Weights of a small transformer language model: 4677 steps.
MLP neurons of a small language model. Each row is named by its layer, matrix (down: output weights) and neuron, and shows model dimensions 16-111. Each number is 200 + 40 x the weight over its row's rms, rounded and kept within 0 to 999. A neuron's up and down rows have the sign that makes its largest values positive.
A block is one neuron, or neurons of one layer that tend to fire together. Before each block is what it responds to, as a language model described it from the Wikipedia text at the highest values.

Responds to: Plural endings split off as separate tokens from their noun stem, such as -s, -es, -ations (crews, fumes, implications), usually before punctuation or "of"; also final digits of years.
L6.down317,209,173,216,259,183,198,198,209,160,246,163,185,170,257,186,130,252,230,211,237,196,207,236,210,216,205,225,230,204,185,110,139,240,187,192,220,157,185,147,120,148,184,190,194,163,154,160,257,172,196,176,234,240,256,175,164,219,216,193,47,93,134,161,245,140,268,237,111,308,209,192,138,222,234,245,231,247,157,175,157,187,165,178,153,110,177,176,188,189,234,146,190,231,263,166,194

Responds to: Middle or final word-piece tokens that complete a word split oddly, often names or titles in lists, such as Ro-om, Blackpo-ol, Co-unty.
L3.down11,263,137,200,226,158,180,207,175,211,268,158,211,231,222,241,185,293,164,162,225,184,205,242,239,220,261,208,144,163,210,239,214,210,230,193,210,175,260,124,239,209,231,179,236,211,181,150,158,163,245,247,219,244,155,260,239,223,157,170,221,155,242,221,159,202,184,190,229,200,171,219,192,133,173,274,193,111,178,239,158,241,197,241,114,170,209,161,100,234,199,258,224,196,208,214,150
L3.down101,198,176,225,191,137,240,287,249,203,193,169,168,210,198,179,228,80,188,233,304,203,187,185,183,173,155,194,205,184,211,116,194,180,106,206,243,232,348,212,202,227,226,258,256,164,205,164,180,149,180,188,157,238,205,142,173,184,257,203,73,262,241,160,166,152,171,236,162,256,184,240,223,242,213,259,276,220,190,179,218,180,194,184,199,131,267,244,185,168,228,163,181,220,200,185,213
L3.down301,167,234,199,240,152,166,240,173,226,235,142,150,256,203,258,293,161,157,209,177,207,232,231,121,193,213,240,231,113,184,155,242,189,216,232,154,170,201,275,242,192,220,232,120,167,174,240,171,247,227,230,195,174,199,185,163,277,246,215,323,122,191,147,171,225,180,140,230,173,197,223,249,254,183,177,188,150,206,117,219,189,201,167,238,186,193,214,211,212,170,182,187,226,201,176,118
L3.down318,163,141,264,150,163,177,237,223,188,278,205,217,179,224,214,192,178,205,211,180,152,82,167,235,106,211,161,162,250,227,228,112,203,195,198,264,161,206,162,157,223,187,224,176,195,298,140,219,195,230,228,169,111,184,236,204,217,230,179,168,127,232,195,192,132,131,165,235,180,188,185,190,186,193,208,238,238,138,202,164,189,255,123,202,285,211,182,270,185,214,156,155,199,155,181,131

Responds to: Mostly table pipe separators after a header or label cell (Title, Turnovers), and " and" after a noun phrase; also mid-word pieces like runner-up, congressman.
L6.down287,165,183,115,188,164,202,205,235,166,228,179,153,189,169,188,198,252,202,182,243,202,104,152,136,199,221,147,227,211,237,202,170,237,206,180,174,249,157,180,231,215,210,146,212,210,174,168,248,119,145,166,203,170,222,196,210,231,168,223,171,172,197,198,172,221,201,196,212,288,133,157,203,210,206,170,232,252,218,158,188,250,173,234,254,137,143,253,215,262,245,279,168,216,112,215,177

Responds to: The "s" token pluralizing a noun split off as its own piece, as in port|s, payment|s, column|s, mission|s, across varied encyclopedic text.
L2.down51,198,233,269,178,207,159,225,207,203,163,238,219,195,159,182,238,215,179,217,216,244,223,162,128,128,169,149,183,154,192,246,217,249,200,196,185,230,236,232,136,170,243,240,229,241,177,136,161,214,300,227,157,243,174,241,275,193,165,129,196,203,164,175,122,143,181,140,212,233,229,169,218,158,180,149,256,244,153,235,175,196,202,171,194,207,231,228,245,232,236,204,179,172,236,200,151
L2.down58,221,241,219,218,244,245,180,208,232,197,223,241,179,184,214,260,241,220,212,187,260,176,124,166,138,269,210,248,267,194,183,225,159,179,219,185,121,186,146,152,169,209,227,227,158,233,257,194,178,221,198,184,146,235,209,171,153,170,249,148,212,318,242,150,257,197,197,167,224,192,140,128,234,217,184,149,139,173,189,187,189,229,239,164,256,255,204,224,101,260,178,197,200,248,201,201
L2.down98,146,151,213,247,189,236,206,181,215,271,168,250,236,191,179,208,219,195,163,228,242,237,209,172,211,156,211,166,181,220,225,206,191,183,209,221,249,166,152,253,240,187,128,167,150,172,220,200,299,231,219,162,190,214,139,203,209,194,248,259,201,196,196,115,210,239,183,246,213,188,205,223,238,181,142,147,223,133,295,270,161,213,161,233,159,169,162,223,204,223,179,173,210,172,196,219
L2.down127,179,186,249,163,193,225,176,185,278,224,188,263,201,186,133,179,244,158,202,265,193,189,150,162,236,184,187,218,107,225,188,199,214,117,238,157,231,211,252,221,216,227,161,211,207,187,228,116,225,271,254,203,241,206,169,264,174,245,173,206,210,113,181,152,189,222,148,206,134,178,142,185,122,110,181,196,198,197,240,231,215,149,190,270,192,268,174,267,218,223,132,197,189,277,147,200
L2.down140,219,163,200,186,169,165,276,193,253,188,212,196,199,185,258,225,172,177,196,190,193,228,202,192,239,181,176,184,177,248,189,257,221,152,231,167,154,210,223,261,282,191,172,266,117,190,181,179,165,306,234,128,175,189,234,200,187,233,218,183,170,184,277,273,192,162,167,207,175,202,102,132,181,183,184,243,187,207,230,163,243,125,290,161,169,271,113,190,226,170,173,198,165,162,135,163
L2.down163,232,248,176,170,204,201,200,228,178,245,243,135,203,233,119,279,216,179,220,155,207,204,211,186,223,200,161,128,286,196,201,165,243,145,145,229,178,167,158,238,235,170,208,238,133,228,138,154,245,149,190,219,208,158,198,148,117,200,172,122,153,201,179,301,202,193,224,139,163,102,200,207,218,224,238,264,118,160,212,208,228,193,220,169,150,149,252,207,213,218,174,210,191,212,184,226
L2.down180,127,165,225,203,220,234,272,172,192,139,212,184,195,154,263,204,155,244,122,268,236,104,217,204,196,192,163,134,275,213,185,181,188,192,153,165,159,177,198,179,190,133,113,131,223,250,259,193,257,165,207,184,230,194,190,194,241,189,172,223,234,241,180,151,181,155,208,202,211,235,215,198,194,213,144,207,273,185,176,136,207,172,256,248,157,148,237,215,259,137,199,186,216,206,251,215
L2.down232,148,166,196,146,245,285,217,254,225,205,238,196,227,166,192,145,259,175,181,247,150,233,131,263,222,219,155,204,144,203,211,162,262,261,184,236,255,197,202,232,179,137,223,225,272,239,168,200,164,180,175,192,244,170,274,151,184,246,202,139,213,212,176,148,135,147,208,226,157,291,248,213,175,211,181,136,278,177,317,109,179,179,183,165,192,223,190,225,194,212,159,157,204,136,154,153
L2.down379,134,234,202,219,253,155,208,217,183,167,221,185,149,233,229,181,161,155,250,219,188,189,186,173,126,223,234,294,159,187,280,174,169,161,209,210,150,140,170,192,165,238,288,240,221,292,139,208,161,247,197,184,240,156,223,231,168,261,142,164,251,162,199,212,177,202,299,272,261,214,165,211,234,196,152,106,157,148,209,190,164,192,134,211,260,226,169,143,201,171,198,232,226,220,216,251
L2.down476,138,176,247,250,209,206,175,236,227,159,232,183,173,175,179,255,254,181,241,167,176,246,162,178,123,198,143,224,149,148,202,207,134,195,259,191,145,113,207,229,196,166,250,243,221,190,168,221,112,196,152,171,145,207,251,160,234,156,208,207,208,146,235,41,210,173,257,241,225,164,244,209,224,229,251,129,179,184,131,192,182,175,211,194,266,255,180,238,207,198,242,246,176,172,237,139
L2.down549,172,162,254,185,237,252,205,204,166,139,259,254,194,180,236,229,212,301,177,87,209,252,196,142,261,184,229,192,150,230,228,196,223,166,220,220,248,207,232,204,170,198,211,264,193,164,147,200,272,246,208,204,128,209,193,230,138,178,190,154,236,166,229,255,211,145,179,214,133,218,186,165,151,107,223,178,184,188,264,169,269,239,211,115,162,232,130,175,202,196,153,232,258,193,242,204
L2.down574,229,250,199,259,171,166,163,211,139,138,213,198,192,206,188,144,175,254,207,202,241,238,189,90,139,196,245,150,156,211,238,235,230,171,152,185,227,131,259,258,169,274,232,216,238,213,139,242,273,252,220,235,219,202,157,194,270,197,205,219,150,251,222,172,201,177,195,173,255,204,141,233,193,177,94,143,212,181,245,254,121,213,199,231,195,321,229,188,249,149,187,141,264,230,197,217
L2.down616,169,224,221,147,246,208,162,174,151,253,183,158,135,166,219,128,189,204,208,163,227,155,206,226,196,166,197,149,185,211,147,201,206,194,181,199,209,169,228,149,220,165,142,131,196,187,194,234,222,164,138,157,174,141,182,190,136,185,225,169,198,239,208,211,229,175,232,197,202,213,262,134,184,235,260,176,121,167,239,167,168,194,176,283,236,192,253,220,196,148,142,193,195,193,241,119
L2.down673,180,230,172,187,225,218,251,248,170,197,250,239,267,127,127,139,228,193,178,138,156,175,239,191,191,165,183,178,156,195,168,191,228,179,290,217,191,189,268,232,188,134,224,218,176,213,216,248,171,184,260,149,182,182,189,242,176,230,238,185,289,228,190,200,123,234,198,218,208,183,257,251,115,137,180,121,233,180,286,200,200,138,249,272,242,184,157,182,216,202,169,161,212,179,209,103
L2.down683,179,229,207,203,161,222,244,207,231,273,216,160,178,239,230,175,212,181,185,182,230,102,260,174,197,266,206,144,141,219,143,166,186,98,169,249,180,170,227,224,185,124,212,142,230,193,171,181,212,248,268,275,176,175,246,165,201,188,241,278,172,128,194,78,196,220,261,188,182,201,161,190,237,264,114,241,130,216,149,216,229,195,156,190,238,151,232,181,201,186,133,216,174,169,219,272
L2.down685,175,262,230,173,248,249,188,231,231,196,166,154,218,245,167,151,192,249,210,208,141,215,206,203,214,186,276,236,211,278,278,196,156,197,170,174,249,124,194,177,217,150,216,246,276,193,187,180,154,195,186,124,201,193,267,117,186,273,128,254,218,190,154,211,225,228,221,211,295,291,173,219,161,248,183,213,179,223,180,234,255,226,221,128,263,188,199,143,206,181,244,194,190,223,219,249

Responds to: Short consonant or syllable pieces inside a word split into several tokens, mostly foreign names and places (Fa-ak, Koli-j-n, Clu-j), also English words (adju-s-ted).
L6.down236,210,142,81,151,203,256,170,307,241,259,153,168,226,121,172,186,178,196,114,238,234,195,195,241,209,87,239,195,224,130,153,230,201,230,205,237,210,127,142,238,233,152,208,270,243,223,154,191,221,211,212,217,229,214,203,194,182,183,253,157,219,273,197,223,194,202,204,233,243,200,102,215,189,206,247,203,193,224,226,160,190,250,194,235,238,193,219,217,221,285,233,237,130,212,184,174

Responds to: Word-piece tokens in the middle of a word split after a short opening piece, often names, e.g. Be|h|aviour, Sha|h, Opensha|w, me|mor|ization.
L2.down4,186,209,220,113,207,225,230,204,259,170,170,209,192,206,128,184,234,171,155,160,173,187,228,225,281,173,162,160,190,221,231,184,184,172,235,220,175,199,174,184,223,132,198,190,261,261,232,190,220,183,137,249,167,297,189,217,167,239,203,232,241,187,266,212,193,174,213,164,215,233,211,186,119,219,223,188,222,174,184,174,160,181,207,181,227,135,152,225,189,204,227,251,151,145,180,151
L2.down87,166,258,207,211,166,127,168,201,116,160,222,203,188,206,273,205,260,158,133,212,156,259,225,249,198,180,205,103,193,176,158,158,246,162,231,266,177,251,157,169,126,185,228,200,154,196,274,283,219,245,191,200,203,253,230,189,218,221,262,122,163,192,160,254,169,174,217,195,249,220,267,239,154,205,220,126,123,194,149,213,156,106,167,202,234,168,144,134,148,218,178,154,139,182,172,190
L2.down181,218,244,203,225,182,280,272,286,212,212,163,211,186,182,195,161,243,183,190,279,228,210,183,182,204,219,130,226,187,206,173,209,247,165,164,209,155,149,204,300,169,245,161,136,217,229,219,218,217,203,133,201,183,208,133,122,191,197,148,123,162,128,177,222,126,205,174,207,157,258,169,191,203,259,248,107,221,169,192,157,135,154,157,159,235,165,111,151,224,197,170,299,113,154,154,167
L2.down229,145,221,175,163,173,184,141,163,268,154,189,116,243,152,150,209,265,279,165,149,185,164,178,166,207,218,163,217,201,169,152,227,193,176,152,282,210,234,218,234,180,212,179,223,224,179,199,238,186,183,222,216,223,203,180,288,108,202,203,255,235,229,268,210,198,125,174,249,232,207,236,217,219,215,126,141,171,221,224,187,209,225,180,222,213,237,221,170,242,191,216,149,267,233,240,120
L2.down242,225,205,184,172,253,232,228,246,177,221,268,231,234,162,230,138,236,152,187,227,247,144,195,224,261,196,224,222,243,163,209,154,241,147,185,181,251,166,195,254,136,213,199,170,245,247,191,182,171,118,200,280,203,233,140,146,183,200,169,261,313,118,217,211,219,168,177,227,198,211,219,237,191,209,190,196,183,189,260,214,245,183,214,184,235,224,169,263,192,280,236,171,167,214,245,187
L2.down331,236,198,174,228,172,227,207,234,198,225,194,120,198,285,204,161,186,168,234,200,221,283,172,127,182,192,282,200,154,164,152,167,196,180,248,156,218,196,168,236,228,225,180,162,129,215,246,168,257,157,202,204,311,149,271,163,197,233,194,175,180,252,202,142,149,126,142,210,196,186,195,224,151,169,187,230,199,168,245,162,223,293,270,233,148,166,202,240,226,235,235,220,242,234,213,202
L2.down347,243,261,175,184,184,253,249,228,182,189,263,188,182,194,264,122,146,229,197,233,191,175,146,263,247,220,200,207,166,183,168,186,249,202,180,195,236,213,155,139,235,185,147,170,175,236,253,224,129,208,200,125,182,270,206,161,189,186,171,219,284,206,168,207,147,230,177,197,195,210,243,260,171,203,215,160,235,163,210,171,164,145,201,219,240,212,187,199,157,220,238,224,127,145,231,203
L2.down358,231,195,150,144,210,228,136,147,208,237,201,174,145,240,247,266,238,169,142,173,252,203,193,182,165,258,175,227,232,190,188,144,112,245,212,221,266,257,200,142,272,203,144,166,205,157,163,142,239,207,240,237,215,228,241,234,312,165,255,203,181,258,208,156,218,236,306,182,151,149,218,177,173,228,232,164,199,198,224,142,195,209,185,173,276,213,222,202,204,206,260,118,134,237,156,230
L2.down372,254,211,273,166,171,244,187,186,219,147,193,251,218,187,175,162,274,159,233,247,176,217,206,159,226,232,161,132,220,128,216,199,195,236,193,200,140,194,220,193,269,198,207,182,152,213,244,219,143,140,140,167,233,269,199,214,155,222,177,154,128,280,248,169,246,171,191,186,235,167,187,242,195,153,200,117,208,214,285,185,249,220,304,210,203,222,167,210,172,199,209,221,215,178,174,132
L2.down416,181,182,241,186,220,228,150,265,194,188,195,174,251,197,153,240,167,155,210,212,194,257,205,232,114,206,180,173,131,251,217,138,102,150,185,148,210,164,128,279,231,159,192,150,200,241,231,262,204,245,274,194,208,173,257,130,257,252,138,243,171,187,240,186,155,180,98,197,172,166,197,182,179,171,154,212,125,220,191,192,153,222,148,199,234,207,174,235,235,220,212,220,194,264,202,189
L2.down471,209,271,208,234,260,191,183,194,200,195,225,210,192,228,193,238,173,260,120,159,217,197,191,149,257,194,285,225,164,205,189,232,182,155,152,204,233,170,285,198,158,184,136,225,231,207,214,213,148,201,251,182,271,213,196,164,203,166,248,277,142,206,218,273,225,181,228,263,190,169,251,247,232,196,193,184,131,215,166,168,200,228,220,185,202,217,160,240,232,152,189,226,221,243,233,165
L2.down488,219,180,193,217,172,122,195,218,197,282,197,175,268,146,191,191,237,174,231,144,233,204,194,269,113,212,163,232,249,240,105,168,203,303,219,268,126,259,242,236,222,202,198,170,279,207,198,251,212,221,175,183,190,145,225,122,209,204,274,184,184,219,180,197,219,234,87,200,220,194,214,170,181,188,225,121,201,167,192,268,171,144,247,121,190,198,163,240,171,169,160,188,120,153,156,208
L2.down556,232,208,171,204,113,240,179,211,183,156,198,240,237,157,143,143,63,174,187,188,125,169,275,209,160,249,150,203,231,177,221,171,218,216,161,188,136,181,202,203,249,230,218,202,180,182,153,139,238,171,200,154,212,164,213,187,289,225,267,170,217,245,229,127,153,206,133,132,185,227,175,215,226,185,160,175,174,294,161,223,183,202,187,224,210,190,165,253,198,220,191,204,182,168,184,167
L2.down577,224,210,196,245,135,103,157,165,265,212,144,273,206,194,187,246,134,201,187,173,191,133,201,217,152,195,148,188,247,122,261,215,185,139,206,178,155,224,249,213,249,227,190,216,193,179,163,189,159,240,226,184,163,232,171,239,199,195,219,237,202,148,184,140,129,205,161,191,199,208,196,99,146,179,199,204,235,223,264,168,160,218,193,228,273,279,253,219,279,186,213,164,226,204,181,168
L2.down659,188,198,192,206,285,272,197,204,192,167,222,262,214,146,154,254,164,130,94,271,194,220,190,170,206,163,182,166,184,216,199,213,185,171,161,216,185,125,198,211,220,198,156,263,232,209,200,155,225,204,218,159,237,223,115,194,217,234,195,176,212,275,192,248,235,207,184,218,176,225,140,172,156,161,181,152,149,164,315,139,266,191,254,186,164,206,225,157,254,160,229,216,249,108,204,227
L2.down672,184,257,124,223,165,197,196,229,207,214,134,135,105,249,141,183,219,238,189,163,196,201,218,204,182,131,186,174,239,266,245,188,227,228,185,222,125,258,282,251,127,178,194,157,166,239,232,204,174,254,174,192,151,208,157,266,164,235,203,277,220,165,192,182,201,215,172,114,218,121,159,168,163,185,198,201,207,193,138,170,120,297,188,229,254,218,203,235,184,242,207,179,202,138,201,195

Responds to: The pipe opening a table row at a line start, mostly header rows (Year | Title, Pos | Team), plus colons or dashes after list-entry numbers.
L2.down9,152,145,257,264,186,227,161,197,209,178,117,227,216,188,230,221,255,155,228,244,204,208,154,217,306,230,190,211,189,193,256,210,187,199,244,178,215,170,239,209,175,128,211,234,209,246,224,148,175,228,144,247,170,190,215,158,153,230,140,163,294,211,212,245,192,192,259,198,127,187,212,200,180,295,220,220,167,158,217,200,327,166,234,211,137,188,178,187,148,207,216,199,164,221,239,112
L2.down14,254,227,230,220,190,236,226,222,113,157,214,172,174,286,156,208,192,224,168,183,159,193,228,194,162,203,191,199,233,199,256,243,253,178,191,234,167,241,217,194,199,254,259,210,253,162,203,227,256,208,180,205,135,177,206,167,170,166,140,207,207,206,141,232,267,203,195,117,204,184,236,180,205,108,214,149,154,166,226,281,216,132,277,185,185,145,212,154,242,144,215,285,292,168,243,276
L2.down78,198,204,228,269,276,186,236,193,186,160,255,231,200,206,170,188,277,227,227,303,217,170,221,228,180,186,158,253,229,208,263,246,180,227,235,235,289,182,154,193,199,201,207,231,268,251,176,149,172,230,204,205,138,165,239,181,164,175,179,75,220,299,112,200,239,202,286,212,148,159,151,207,138,196,223,265,174,245,143,229,226,206,188,207,192,177,166,191,197,212,206,137,140,230,241,212
L2.down86,150,202,178,236,159,196,197,184,180,232,272,185,196,205,191,206,247,204,208,266,129,237,171,199,167,218,238,203,305,218,275,206,174,201,130,206,245,222,236,173,253,249,218,162,155,227,121,111,259,200,205,208,187,179,257,178,167,198,207,132,167,161,184,233,208,163,183,234,238,213,238,184,176,225,188,183,213,198,166,197,220,171,214,159,238,232,218,168,228,225,192,246,165,147,200,209
L2.down190,194,194,164,213,217,197,191,232,168,218,164,182,212,214,182,121,210,169,181,278,215,161,264,158,221,217,245,210,188,197,125,158,179,251,218,214,204,171,224,195,199,218,201,204,180,223,179,211,184,225,236,255,142,138,246,225,172,203,167,23,211,233,216,271,173,133,208,282,197,202,232,193,216,274,289,237,147,176,171,222,176,200,241,182,159,207,133,136,134,148,160,184,177,120,231,129
L2.down246,184,182,159,235,189,255,208,203,200,257,197,189,214,233,246,257,228,259,210,172,191,191,191,282,239,200,173,229,217,209,208,214,185,138,160,250,208,256,186,282,180,148,237,177,210,220,180,181,200,155,240,109,280,192,221,163,168,291,160,156,192,191,178,191,227,283,203,197,198,193,255,119,168,275,103,225,179,190,165,224,182,211,247,223,198,196,201,247,250,206,238,229,167,145,174,224
L2.down270,169,200,234,205,284,166,193,123,235,173,223,222,164,237,193,250,183,200,232,177,208,177,186,229,184,180,217,144,185,189,213,215,168,298,302,218,179,210,205,198,201,181,224,158,226,187,164,226,213,185,203,206,168,258,221,264,189,158,255,220,189,159,137,131,192,248,202,171,200,229,179,189,167,171,162,269,133,250,201,172,206,201,182,165,190,183,217,256,220,281,211,187,194,218,210,215
L2.down332,150,209,224,167,204,198,213,239,220,166,177,208,215,164,179,191,179,154,199,211,214,224,225,230,201,195,148,236,124,201,206,207,186,205,166,175,214,138,172,140,155,208,140,254,250,322,180,249,141,194,203,259,196,236,206,245,248,219,119,237,153,292,208,200,140,191,191,240,179,251,144,156,184,225,317,200,217,229,264,169,130,195,207,136,200,233,222,189,271,229,176,182,228,205,258,222
L2.down365,166,119,138,160,197,203,174,235,198,197,204,137,125,215,202,264,215,128,175,194,225,241,163,229,259,270,199,238,137,232,194,169,206,195,186,192,183,205,245,207,219,272,149,197,179,144,160,155,224,173,165,255,237,213,263,232,231,176,163,231,211,183,205,182,184,274,253,166,218,216,209,250,169,144,169,228,173,137,148,285,256,155,217,150,223,219,246,244,218,189,156,165,171,161,313,239
L2.down367,247,142,240,173,227,190,184,267,165,209,178,194,231,112,180,201,186,210,220,273,100,179,180,224,206,232,153,190,225,255,238,209,263,214,238,222,185,227,160,168,208,204,236,195,212,224,215,227,218,163,234,245,224,161,214,264,176,180,235,198,203,206,140,249,180,226,217,227,241,152,162,202,217,197,224,226,101,182,235,255,244,150,267,135,136,202,201,275,159,236,261,203,169,183,233,188
L2.down392,180,212,195,267,144,201,190,236,214,201,247,149,206,152,167,181,256,186,190,208,217,258,264,268,151,235,188,274,255,181,190,214,156,218,187,178,188,155,203,133,209,219,192,125,204,194,201,215,186,134,209,208,228,222,194,230,238,182,204,227,152,204,227,82,191,216,236,199,200,140,170,207,170,191,90,140,210,236,157,193,209,260,184,239,189,243,240,143,229,255,224,200,196,135,240,223
L2.down486,169,156,148,181,115,120,210,202,181,199,239,155,181,184,122,192,228,125,222,221,211,165,170,159,158,243,230,170,239,163,155,239,269,249,222,161,251,221,200,297,202,223,188,143,176,246,207,205,177,222,177,216,177,190,108,281,180,177,214,299,177,225,274,190,225,216,234,263,200,217,149,235,115,178,265,238,205,220,208,214,148,171,181,231,240,198,221,270,231,238,166,175,253,213,246,157
L2.down539,175,232,212,175,174,136,179,191,257,153,146,166,229,211,153,189,192,175,165,201,166,248,137,183,157,274,132,234,128,185,154,259,206,235,214,217,205,110,213,205,182,156,170,177,181,224,191,164,262,200,116,201,133,211,187,219,186,152,257,182,184,209,193,135,141,202,167,129,261,175,212,210,235,229,121,238,185,250,216,185,121,249,191,184,115,227,171,211,220,250,249,212,232,233,264,203
L2.down559,172,209,229,168,201,189,138,244,205,159,210,86,78,167,201,126,225,306,197,190,184,200,220,190,160,204,168,146,156,203,114,251,210,230,284,209,238,200,171,244,157,141,187,200,242,175,251,206,187,245,200,240,184,240,151,184,190,234,237,217,184,215,207,146,201,247,223,146,222,102,231,203,170,238,236,274,197,205,203,148,208,239,121,244,195,195,218,208,271,313,203,223,243,197,247,268
L2.down641,140,228,156,238,169,85,164,232,237,213,201,277,168,260,174,183,245,228,171,204,152,195,185,253,191,233,261,176,57,220,136,196,167,216,221,229,172,182,191,169,214,189,199,224,249,168,247,196,223,201,229,211,232,129,178,247,213,208,175,106,254,278,259,186,223,214,197,253,231,205,222,187,126,172,152,193,223,132,226,282,179,202,235,220,196,194,219,197,129,243,214,202,135,171,231,178
L2.down651,167,194,193,213,207,243,239,185,186,198,216,103,142,222,152,263,197,253,169,249,246,174,198,221,260,172,280,151,210,191,288,165,198,221,210,196,187,165,193,166,197,144,255,247,210,262,250,120,229,153,139,207,281,248,251,248,170,201,171,176,166,184,143,203,204,220,265,154,283,156,155,186,225,208,238,216,225,185,203,230,179,141,147,131,208,204,226,110,223,197,209,170,162,209,275,229